From a checkpoint of a small transformer trained on Wikipedia.
Size: 15 layers, width 512, 4 heads of 128, MLP 2048 tanh GELU, vocabulary 16384.
Architecture: LayerNorm before each block, rotary positions.
Training: 600M tokens, 9160 steps.
MLP neurons of a small language model. Each row is named by its layer, matrix (up: input weights) and neuron, and shows model dimensions 48-143. Each number is 128 + 24 x the weight over its row's rms, rounded and kept within 0 to 255.
A block is one neuron, or neurons of one layer that tend to fire together. Before each block is what it responds to, as a language model described it from the Wikipedia text at the highest values.

Description: Sports career statistics
L6.up46 [121 139 151 178 162 143 142 155  93  88 130 139 127 113 165  96 133 153 147 161 120  89 147 116 129 131 107 149 165 109 118 136 153 129 129 165 166 110 178 144 118 139 156 123 108  84 128 100 163 129 118 123 125 115 142 141  96 110 127 124 158 142 110 125 145 113 131 108  82 107 164 190 128 141 128  98 138  73 159 105 140 105 111 148 129 143 164 166 119 146 144 173 176 132 114 147]
L6.up212 [136 135 125 133 153  98 190 144 159 117 126 140 144 104 159 132 133 124 169 164 107 142 138 123 173 125 132 102 121 168 139 164 128 125 125 118 131 142  95 120 152  85 110 115  85 133 150 115  67 122 130 118 115 153 124 149 163  92 130 142 158 125 127 151 104 102 124 134 133 131 181 128 145 133 118 134 146 166  80 102 146 132  85 137 105 175 139 161 101 130 138 153 133 105 144 141]
L6.up235 [ 80 106 122 169 133 124 163  92 119 101 159 126 155 107 133 112 140 119 182 113 154  97 111 103 136 120 107 124 154  73 106 118 165 132 124  86 133 122 107 107 128 129 124 130 132 121 101 117 167 119  57  90  56 115 171 100 107 128 162 136 111 153 117  98 179  71  92 136 152  99 113  86 123 141 113 157 107 125 123 127 133 131  90 149 141 137 129 162 101 187  98  98 148 133 151 140]
L6.up237 [139 135 148 154  93  81  97 136 117 136 118 110 132 111 187 113 140 114 155  71 142 155 116 128 139 139 113  82 107 125 145 150 127 167 137 149 155 194 181 142 167 102 155 133 103 162 110 179 129 156 131 104 148 121  96 139 111 162 133 131 142 137 112 119 108 128 113 147 115 130 118 111  72 154 132  84 121  76 113 162 126 154 112 101 118 121 137  75 121 150 159 132 143 177  80 175]
L6.up574 [ 98 114 128 146 137 119 136  94  76  70 119 109 119  83 137 104 132 136 166 138 127 123 120 124 165 118  95 131 137 109 148 105 136 146 118  89 130 142 118 143 116  84 125 123 155  92 139 150 154  93 128 131 139 108  78 111  77 119 128 113 154 109 183 130 120 136  88 136 107 106 119 115 131 122 107 161 128 127 144 124 138 142 125 127 113 134  72 165 148 112 149 150 131 121 144 138]
L6.up830 [100 130 112 131 132 136 135  84 175 122 134 146 150 116 130  83 138 143 158 152 100 114 121 120 149 133 114 157 135 177 150 147 126 131 135 113 112 140 168 161  99 113 111 141 144 111 158 141 113 145 112 143 135 128 127  81  80 134 132  96 118 128 130 140 129  79 146 111  88 139 130  85 154 143 113 116 165 140 120 158 136 176 139 179 149  96  98 147 156 123 100 145 143  90 137 122]
L6.up920 [ 99 110 125 132 115  82 103 106 147 115 124 115 142 146  90 135 126 189 154 171 147 130 117 100 127 121 123 141 167 157 140 120 150 110 116  91 116 109 105  98 139 135 141 150 103 111 122  96 139 113  84 105 143  64 145 107 117 141 146 155 118 146 164 125 169 174 116 141 147 147 107 148 140 107 144 128 159  91 123 133 160 175 122 154 158 118 155 135 100 156 171 126 126 147 132  79]
L6.up998 [142 153 134 106 113 117  87 111 118 147 140 131 135 109 145 135 143 155 129 149 160 153 148 131 129 122 177 111 162  72 108 145 160 146 175 158 129 147 141 135 133 152 129  81 139 116 101 117 191 129 122 121 152 142  99 122 142 146 138 135 134 136 116 109  88 110 112 129 165 120  95 134 126 100 177 127 128  97 122 145 147 125 119 131 135 186 117 109 146 135 151 120 140 120 115 118]
L6.up1270 [117 123 136 145 108 112 122 100 118  74  76 112 136 107 125 119 159 139 186 131 122 112  87 114 125 106 116  97 142 137 121 113 145 142 126 105 141 145 148 108 117 143 161 102 118 103 140 125 133 150 131  85  92  82 114  91  97 138  87 150 133 136 107 116 143 134 115 151  97 148 134  74 136 132 128 122 147 116 153 160 124 129 142 111 152 139 116 121 113 166 143 149 111 105 171 112]
L6.up1271 [149 105 145 108 105  98 135 100 100 105 137 137 125 118 173 172 164 157 112 193 131 115 116 111 127 147  99 163 129 135 125 133 151 131 122 100 132 132  81 132 108 103 149 136 120 138 112 151 107 117 123 160 149 143 137 150  95 143 135 165 142  83 122 142 132 130 111 136 152 123 136 104 134 159 130 158 164 129 124 125 126  95 154 120 126 135 119 156 113  98 138 163 133 152  96 165]
L6.up1303 [158 136 101 133 139  96 170 140  89 126  97 101 144 100 130 153 163 125 127 122  86 113 106 165 141 101  94 121 133 148 182 158 115  84 119 110 153 120 145 115 129  95 132 207 133 141 117 182 144 172 147 130 129  61 140 132 131 108 156 110 105 139 140 157 117 117 113 133 135 143  98 131 175 114 137 128 158 189 104 114 149 129 116 155  98 137 157 129 129 142 145 146 128 161 121 133]
L6.up1485 [ 82 128 100 121 146 104 111 139 130 127 115 120 140 140 160 114 139 128 194 176 116 136 129 186 151 152 111 174 119 107 100 129  93 146 115 123 129 182 143 158 129 138 128 126 106 135 106 108 153 147 157 141 153 101 147 130 128 138 179 145 189 130 121 118 104 137 113 116 116 109 132 106 117 106  79 136 147 126 144 111 133 106 135 142 129 118  87 111 157 121 118 127 190 109 130 157]
L6.up1489 [116 101 107 139 121  92 130 136 108 158 126 105 152 162 123  98 117 145 131 114 103 128 139  91 118 117 120 128 124 144 142 131 110 116 165  51 124  94 107  99 134 149 126 118 148  63 144 168 135  82 103 153 151 131 113 143  87 116 120 109 160 137 136 117 143  97 137 110 161 155 108 153 176 150 110 133 122 137 124 147 103 145 125 101  90 162 123 131 132 123 109 139 119 155 133 138]
L6.up1758 [129 114 119 135 132  86 129 146  87 108 111 132 132 115 126 143 148 154 113 134 133 125 149 117 129 202 156 123 150 180  86 122 125 149 138  98 117 143 168 129 136  70 149 112 128  99 139 120  95 133 115 123 126 127  74 148 139 137 107 116 112 126 134 111  71 107 135 148 103 136 110 108 148 113 145 145 132 155 114 121 163  95 146 132 118 175 150 125 155 124 187 139 151 143  93 123]
L6.up1991 [126 142 143 169 165 121 133 126 140 121 134 128 123 144 150 103 126 103 143 147 126 115 137 129  94 119 159 134 121 128 133 100 153 104  74 107 178 140 157 138 110 104 123 117 118 163 111 116 153 115  88 115 112  89 141 154 134 103 112 100 128 128 101 176 106 145 115 137  84 107 152 165 132 116 165 126 101 101 142 112 148 127  96 162 136 130 120 160 153 129 147 147  95 143 108  98]
L6.up1997 [113 123 135 134 110 119 135 130 149  70 124 128 124 129 169 145 161 136 140 147 127 125 184 120 115 140 134 116 140 176 133 127  88  61 116 100 128 145  80 116 148 124 144 153 112 148 127 130 122 136 139 140 137  98 176 114 153 121  87  92 117 155 111 135 132 148 101  89 118 132 125 113 105 136 135 129 155 137 103 149 165  78 170 167 152  98 129 129 111 103 131 141 123 151 130 150]

Description: Quoted critic prose
L6.up113 [105 151 112 126 114 126  88 100 139  83 118 105 147 136 173  63 146 121 120  92 127 109 121 122 156  76 110 169 120 144 134 114 123 115 119 104  88 122 135 163  94 161 141 123 141 145 158 145  90 113 144 159 118 163 105 133 148 138 128  85 156  85 107 129 113 125 121 145  81 145  81 116 105 159 130 143 158 139 142 114 137 145 118 171 135 115 111 139 139  94  97 110  88 138 127 152]
L6.up192 [136 128 122 119 172 139  95 124 141 130 118 139 163 144 104 169 147 126 108 136 106  97 126 100 109 115 118 175 143 140 128 155 117 152 117 125 146  91 137 113 108 126 102 152  96  94  98 111  85 190 128 124 104 130 105 146 133 101 153 142 148 101 111 153 136  80 106 159 111 124 107 123 118 181 158 168  91 166  98 153 111 124 118 189  97 115 109 131 139 161 136  95 101 168 145 129]
L6.up220 [162 152  80 155 129 132 129 103 113 121  82 125 145 153 136 124  95 115 158 118 108 147 124 116 112 127  90 141 195 123 148 141 166 142 105  92 130 113 108 130  94 142  99 124 125 130 144 133  99 163 129 149  88 130 162 144 121 159 142 166 152 110 132 137 146 124 103 155 123 110 132 116  81 135 129 102 124 132 135 144 145 149 104 155 171 184 122 135 128 103 116  94 154 138 148 132]
L6.up256 [160 144 167 150 120 145 125 114 181 114  99 106  80 135 136  94  89  87 142 175 101 151 113 100  83 116 134 141 144 140 107  98 170 144 154 125 147 167 132 160 117 110 163 161 106 107 131 135 131 123 131 122  99 151 179 114 154 142 100 144 144 128 146  92 125 113 112 123 104 125 141 121 164 152 156 150 153 101 101 135 112 111 108 104 128 167 150 116 108 109 149 164 124 140 107 125]
L6.up570 [151 124 138 146 134 105 145 120 139 149 123 103 152  94 126 109 100 158 115 142 152  95 133  90 100 118 111 129 164 117 144 159 153 120 108  70  92 108 155 136  94  93 115 111  98 142  91 105 127  93 106 122  93 143 170 140 111  80 134 130  85 133 104 112 119 131 132 150 102 140 123 134 157 129 182 153 156 127 134 110 137 129 119 137 102 148 117 151 140 115 112 166 135 124  99 131]
L6.up623 [121 111 121 105 119 178 132 118 132 126 103 174 120 145 134 125 126 127 146 120 135 100 122  59 135 117 105 124 111 124 167 180 141 156 179 107 161 152 126 129 135  90 139 132 108 104 133 121 116 135 149 138 133 111 136 167 131 153 130 144 119 109 117 114 106 139 132 101 121 137  83 127 128 170 120  97 157 173 150 181 100 128 166 136 156 150 123 109  83 125 116 122  95 166 152  85]
L6.up682 [ 87  91 160 135 112 143 116 116 127 100 125  76 147 158 161 116 118 158 151 148 118 137 136 158 115  92 102 137 139 139 175 111 116 106 151  96 163 143 107 131  88 133 145 100  96  91 130 139 139 120 128 120 106  98 169 123 132 159 148 114 130 141 109 123 141 167 145 123  88 126 107 113  81 124 118 166 145 144 125 144 154 122 123 152 140 150 136 123 145 122  97 110 121 150 174 141]
L6.up822 [131  94 149 117 102 183 105 145 157 123  74 117 156 137 112 110 152 141 157 130 158 199 100 128 134 140 136 143 183 135 153 151 150 151 142  99 111 169 135 156  84 156 180 125 136  94 133  94 117  89 148 112 101 123 151 143  97 144 133 127 139  64 116 101 117 108 117 141 114 151 122 147 140 149 145 138 135 105 145 178 126 159 153  87 166 162  88  98 146 147 130 135 100 115 147 147]
L6.up893 [102 143 111 130 100 135 126  91 147 135 140 151 182 134 116  93 116 115 140 113 125 118 104  87 167 128 100 119 175 122  92 140 124 132 140 114 168 129 159 131 106 158 178 109 136 140 133 125 127 118 143 105 133  80 134 139 118 113  90 108 127 106 134 120 134 153 137 122 127 147  75 140 102  89 161 126 155 137 167 131 120 164 172 182 107 123  89 109 143  54  96 124 149 101  97 153]
L6.up968 [146 136 122  99 142 120 118 146  82 167 113 156 145 175 158 139  88 112 110 121 114 141 103 123 107 140  87  69 158 130 139 175 117 163 112 134 108  80 139 147  85  90  71 140 127 119 128  94 117 118 192 142 170  74 149 140 115 181 149 175 116 106 125 122 128 137 130 123 103 111  94 118 113 139 144 148 148 144 144 172 135 157 130  67 109 128 122 125 144 142 123 150 130 136 192 136]
L6.up1091 [121  69 139 121 121 141 158 146 145  95 126 100 149 155 122 114 144 131 154 128 161 130 129  88 137 125  81 113 136 122  93 128 125 140 144 108 142 105 147 159 147 124 121  96 105 133 110 137 129 116 117 126 132 142 116 107  97 156 112 159 127 136  86 139 168 126 146 142  98 168 158  88 129 110 134 129  87 111 124 166  85 127 119 175 152 140 120 132 163 134 162 132 106 158 155 144]
L6.up1112 [141 142 131 158 128 166 127 120 157 119  90 115 168 129 144 131 172 117 158 126 118 122 155 136 168 152 105 144 122 148 150  97 113 147 116  76  92 104 126 140  99 120 152 115 137  82 163 132  97 160 120  87 131 138 116 129  96 144 189 127 103 143 136 148 166  77 113 138  94 128 127 119 118 109 139 153 104 124 122 113 100 177 181 156 112 163 132 149 119 119 152 117 121 125 157 139]
L6.up1282 [161 128 140 138 157 117 118  80 115 140 114 119 183 117 112 109 131 154 160 145 113 100 103 117 188  95 111 138 129 132 150 126 123  87 114  81 110 139 112 105 121 100 129  79  58 139 109 126 112 112 157 145 124 166 134 101 129 110 136  98 123 185 112 112 170 136 144 122 130 105 122 126 107 154 142 161 134 119 131 146  68 106 131 141 117 114  76 146  94 112 127 152  82 157 186 115]
L6.up1638 [164 101 114 138 102 101  93 105  86 127 148 110 130 157 117 160 150 150 110 165 127 114 130 138  79  98  89 137 127 110 125 102  89 120 166  99 103 113 160 125 143 163  91 132 149 186 125 136 128 130 113 108 126 143 135  94  93 145 139 117 165 113 180 137 117 129 128 154 169 122 130 124 137 104 163 135 131 130 143 168 126 136 133 161 166 177  93  92 129 158 140 133  60 137 119 128]
L6.up1885 [112 156 133 134 166 159 131 101 136 113 123 161 160 162 126 164 121 118 128 156 128 139 106 184 113 120 123 116 182 124 145 115 146 154  86 122 137 156 113 130 117 130 149 151 120 155 156 166 120 139 148 145  69 155 163 112 112 113 115 117 125 115 136 108  83 118 112 100 110 142 122 125 100 103 146 141 127  88 100 144 135 105 131 154 149 117 102 162 105 121 102 134 129 138 143 136]
L6.up1924 [102 107 141 113 113 123 136 135 112 108 135 105 142 159 123 150 149 146 111 115 150  73  92 148 132 128 100  94 140 104 119 141 127 105 172 136 124 148 157 115 141 110 116 122 125  81 124  71 166  99 128 117 119  98 122 153 157 155 129 120 124 114 117 110 102  99  72 124 125 158  81 129  98 137 132 116 151 160 177 167 120 122 133 145 125 125 115 102 114 169  74  95 121 171  92 119]

Description: Main verb endings
L6.up52 [128 107 147 158 129  99 116 122 202 108 131 105  99 156 116 116 111 141 143  95 109  87 152 158 135 114 149 106 153 152 182 133 159 136 150 170 161 153 144 108 146 119  96 154  64 139 142 109 123 130  97 110 140 145 144  92 131  99 142  81 134  91 134 130 151 126 126 139 121 139 135 126 139 158 136 114 125 111 150 154 123 175 137 117  84 126 119 142 132 114 144 149  96  99 168 140]
L6.up151 [120 135  86 163 143  81 122 188 123 115 161 147 109 126  63 162 138 125 160 142 117 116 129 128 168  89 124 123 139 143 131 119 118  87 140 157 128 106 168 142 107 103 131 120 113 105 107 148  88 116 116 127 125 140 128 108 128 127 159 145 114  91 111 144 144 158 101 135 146 123 152 132 136 102 135 129 141 123 163 133 156 173 106 127  80  96 147 148  94 174 106 109 104 144  93 116]
L6.up691 [ 89  72 127 133 144  86 108 122 135 128  84 112 153 148 113 120  79 169 135 107 132 143 145 111 117 156  97 130  79 147 111 139 165 124 124 122 137 137 136 113 132 140 148 135 156 132 119 128 148 155 133 143 113 115 101 133 151 126 136 147 160 103 115 187 144 161  94 102 128 139 138 150 122 137 133 135 148 106 181 135 110 134 147 155 112 137 139 105 118 123 153 145 135  99 122 149]
L6.up714 [124  97  84 117 133 129 133 116 136 113 122 162 147 163 130 114 158 146 133  66 177 128 126 108 125 111 102  88 119 147 141 116 136  89 127 154 127 145 137  91  81 119 107 146 114 120 108 133  77 134 150 137 134 141 121  88 164 156 124 174 152 104 136 148 130 114 164 120 139 172 127 135 128 148 105  98 111 159 108 137 159  96 130 107 123 108 139 113 117 119 172 129 134 102 162 107]
L6.up850 [ 84 116  88 140 130 146 131 106 117 113 115 123 127 143  93 163 128 137  78 124 118 123 164 169  95 146 106 145 124 120 132 114 149 170 112  98 121  97 123 149  89 144 143 128 136 117 107 111 145 102 147 115 113 137 129 100 127 167 118 103 143  84 130 122 144 165  99 117 141 142 143 156 139 126 145  98 168  91 160 143 117 158 144 163 105 169 144 130 105 112  97 121 109 129 102 174]
L6.up1077 [129 129 104  78 166 142 121 111 139 120 133  97 134 163 114 122 107  93 142 118 164 143 129  99 148 144  93 147 194 137 110 107 153 123 165 130 138  65 177 118 119 128 102  98 168 137 106 108  86 144 107 121 103 146 123 138 136 137 133 143 145 137 136 139 121 149  83 152 106 120 114  86 144 123 134 100 122 120 111 122 145 143  85 107 173 105 142 145 118 110 131 152 174 154 104 144]
L6.up1093 [136 122 148 148 142  91 117 103 133 134 134 117 117 204 115  72 119 132 138 107 109 130 102 156 158 102 150 131 110 148 157 140 157 114 150 120 160 110 124 140 158 148 170  99 196 136 131 136 137 148 137 113 104 183 139 167 136 117 121 152 149  94 149 150 158 149  85 103 156 155 117 134  95 145 132 118 109 134 148 141 116 130 114  84 134 151 134 104 140 124 117 159 164 135 101 130]
L6.up1111 [ 87  91 122 110 118 117 116 127 175 106 112 123 128 211 123 108  97 130 187 121 124 100 100 124 112  79 125 149 140 140 147 106 108 157 148 114 121 102 157 122 141 138 117 103 154 116 121 120 142  95 135 126 101 141 120 127 144 118 126  92 172 155 123 113 142 139 150 134  94 160 125 133 126 100 103 117 143 147 132 158 138 152 131 124  83 146 117 131 123 118  92 141 127 107 116 186]
L6.up1138 [116 137 152 134 109  95 130  99 143 130 141  93 168 122 152 132  74 155 115 120 190 130 149 146  83 130 111 125 124 127 130 116 138  85 118 109  95 162 136 112 122 147 136 138 144 138 176  86 135 121 118  81  86 108 133 132  75 124 152 124 202 121 156  82 161 103 111 129  98  91 135  87 140 109 132 103  98 112 101 114 129 135 115 126 162 140 128 136 142  96 144 135 132 110 170 113]
L6.up1159 [102 124  89 109 149 149 141 111 151 110 108  93 147 110 142 170  94 155 109 163 120 132 193 120 120  93 151 110 124 124 134 139 114 142 108 113 121 106 118 142  77 134 147 103 116 111 128 163 148  94 117 178 125 131 117 146 112 155  94 121 146 112 125 137 103 125  99 115 101 121 147 126  88 122 154 104 152  95 150 167  86 129  88 153 149 130 132 118 107 131 149 140 113 133 119 144]
L6.up1475 [110 105 137 117  96 138 101 141 139  66 151 149 130 167 100 111 105 169 143  96 135 138 117 133 106  86 137 113 120 127 112 130 123 134 140 113 111  92  96 171 102 125 123 133 114 145 137 105 138 130 162 105 137 143 116 140 147 133 155 147 142  90 140  97 150 138 118 120 110 153 160 138 159 131 146 104 149 158 136 103 130 126 136 134 117 152 147 117 125 156 131 134 138 110 108 151]
L6.up1647 [101 133 114 135 132  80 121 129 127  98 184 118 134 133 132 148  82 114  83 164 177 166 170 143 107 102  93 122 140 149 146 133 110  90 178 130 131 146 141 141 139 108 120 146  96 167 126 139 117 118 143 154 153 116 129 113 132 171 111 149 102  98 110 103 190 125 102  59  83 117 117 143 143 139 127 105 107 104 130  74 133 116 140 135  86 146 130 113 148 104 150 136 110 106 154 100]
L6.up1858 [ 90 164  96 154 146 123  98 175 157 142 127  99 145 164 161 131 138 138 161 108 113 132 119 114 151 139  61 132 109 165 139  79 148 137 103 118 157 125 108 151 124 159  81 127 109 118 158 103 119 108  95 124 119 173 110 118 128 114 156 121 150  53 137 135 154 112 166 128  99 101 161 121 111 112 118 119 152 120 137 128 162 139  94 143 141 126 131 134 139 129 133 177 151  94 123 120]
L6.up1951 [141 118 114 137 136 115 127  87 132 145 120 130 103 139  65 143 172 161 156 134 110 170  49 102 132 108 127 133  89 122 153 173 159 115  80 124 147  95 144 136 134 102 136 140 135  73 142 120 109 104 143 101 159 177 125 130 129 115 145 107  99 113 112 102 158 128 114 110 128 111 147 115 150  97 136 107 130 136 151 119 116  91 160 151 183 115 169 166 144 100 166 125 129 119 100 132]
L6.up1962 [152 134 131 154 164 125 109 151 115 130 106 114 145 147 103 135 129 101 158 114 149 100 158 101  91 139  99  91  65 129 125 158 123 144 113 105  68 127 134 129 141 145 108 103 146 123 147  91 132 132 152 107 101 139 138 141 130 148 151 119 158 126 115 147 127 151 104 166 108 123 133 140  81 137 162  91 159 104 136 113  87 125 117 115 120  92 122 110 141  90  93 133 154 141 122 164]
L6.up2026 [105 118  84 108 131 160 132 124  93 121 133 148 149 118 106 134  93 132 111 109 188 114 150 134 103 117 130 153 108 137  82 145 178 125 138 137 168 139 141 106  92 104 117 123  77 144 103 148 140 158 133 123 189 144  86 153 118 122 136 115 146 156 110 110  81 143  77 117 128 109 126 123 105 149 158 106 100 130 152 114 124 109 140 145 118 141 110 136 121 153 131 139 118 114 109 106]

Description: Sports score separators
L12.up205 [191 132  83  98 121 165 200  80 122 174 141 138 130 115 120 148 147 126  70  92  83 148 131  99 127 119 148 144  91 137 167 166 126 155 147 102 123  96 114 169 160 118 129 120 167 140 157 117 131 129 126 107 133 120 134 159 144 149 109 177 125 152 106 131 130 140 130 125 151 162 152 135 151 157 105 142 136 109 136  76 101 154 160 115  60 141  86  99 113 172 139 122 136 126 107  86]
L12.up281 [180 107 126 180 167 108 106 131 166  84 135 118  60 109  90 148 144 149 152 153 125  94 133 103 129 146 152 110 145  93 144 114 135 139 133 106 143 122  82 145 169  65 144 106 106 159  95 125 143 128 103 178 139 116 128 163  80 117 112 124 110 128 108 116 129 121 105 150 121 151 133 112  80 104 122 131 126 160 146 150 111 118 108 116 126 116 133 114 148 107 107 170 120 137 121 132]
L12.up463 [154 116 125 170 139 140 106  97 137 125 113 106 144 137  80 155 157 163 128 102 145 117 123 124 145 156 107 132 113 170  88  97  99 154 113  81 160 200 143 129 132  82 112  85 142  90 116 184 107 159 110  66 129 169 103 177 102 129 125 169 102 142 144 139 132 149 122 148 106 113 115  91 120  81 119 122 117 154 133 150 112 143 127 146 157 179 107 105  82 130 112  98  75 136 129 134]
L12.up1082 [131 104 165 153 115  52 129 105 129 115 117 129 101 148 134 115 160 154 115 162 128 121 139 139  96 132 101 119 129 122 173 181 161 113 146 110 134 120 119 127 115 111 164 157 131  84  71 146 112 155 104 137  85 127 124 125  61 136  95 128  64 134 119 119 119 145 107 134  98 139  90 107 138 159 137 144 128 163 154 122 149 119 133 147 120 164 104 123 110 139 112  89  73 119 115 168]

Description: Complement-introducing predicates
L12.up792 [135 118 109 125 146 122 156 126  87 117 153  99 178 136 159  92 149 137 139 110 129 146 101 123  97 106 121 148 136 138 114 129 171  84 115 157 108 129 130 191 117 137 157 167 151 138 141 141 151 158 136 129 127 136 125 136 148  80 116 157 148 101 124  95 119 132 131 157 137 182 118 125  90 105 120 130 148 141 105 100 139 114 141 172 157 165 188 124 109 138 111 172 152 150  81 127]
L12.up1157 [ 81 132 113 103 163 127 115 135 149 148 154 134  92 126 153 118 127 161 190 117 144 121  84 107 135 108 133  96 139 136 115 175 111 122 143 111 110  81 106 124 112 125 130 143 123 110 133 133 147 141 151 122 143 150 119 136 131 114 162 136 167 110 134  50 133 133 126 146 132 143 152 128 135 113 147 138  88 133  97 122 126  89 104 176 152 139 154 120  83 112 136 147 110 135 156  98]
L12.up1710 [143  89 120 118 173 119 123 151 150 138 144 113 160 169 150 117 117 146 168 145 147 144 128 129  88 143 128 133 144 105 106 118 145 115 129  81 142 131 143 162 155  96 131  98 150 162 159 150 121 157 159 122  98 149 177 147 124  90 141 153 139 129 128 108 132 122 105 140 129 115 162 153 122 109 128 124 116 112  95 111 139 154 134 139 181 116 144 124 149 132 158 120 135 140  93 138]
L12.up1727 [137 142 153  96 140 139 106 110 135 119 179  96 138 118 165 124 106 116 165 126 173 127 114  92 116 183 161 124 132  87 143 144 125 116 128 107 150 125 104 155 164 119 151 118  81 159 137 126 133 142 191 134 119 148 172  91 115  75 158 137 152 114 140 142 113 124 111 141 155 152 170 150  91 140 135 142  98  73  94  95 128 126 146 105 108 101 122 130 134 115 173 108 129 112 132  85]

Description: Structural separator tokens
L2.up182 [144 152 161 140 111 116 115 130 113 111 107  88 139 133  95  79 133 151 175  79 180 129 157  86 179 137 147 167 109 134 157 144 145 168 129  94 154 101  69 123 120 117 112 116 120  99 152 104 145 145 157 101 148 129 142 155 114 119 122  92 124 129 141 110 112 153 128 112 177 123 116  99 108 139 173 140 165 129 155 164 153  92 132 151 156 124 156 131 153 139 144 175  85 187 124  83]

Description: Past-tense / participle verbs
L2.up86 [ 89 117 158 108  99 123 132 154 133 117 179 121 123 194 174 128  81 109 140 112 165 148 177 116 147 106 127  92 155 135 124 121 137 166 134 108 132 114 169 107 138 108 149 126 140 113 158 135 134 116 133 140 142 145 147 106 121 143 161 157 129 143 112 123  90 124 137 109  90 156 171 121 130 142 133  91  98 110 152 136  69 127 124 131 118 179 118 117 115 142 175 102  91 140 133  92]

Description: Abstract personal/emotional words
L2.up4 [115 134 132 128 149 157 137  84 123 158 138 126 161 111 115 116 134 156 128 130 121 159 134 106  89 115  81 145 113 136 159  95 133 164 142 125 131  83 132 190 127 113 106 117 108 134 161 106  96 114 116 137 116 162 130 100 126 178 145 144 173 121 143  83 159 118 139  80 110 172 116 105  82 109 120 137 136 122 151 110  94 201 135 134  97  99 111 124 129  99  86 109 125 125 172 145]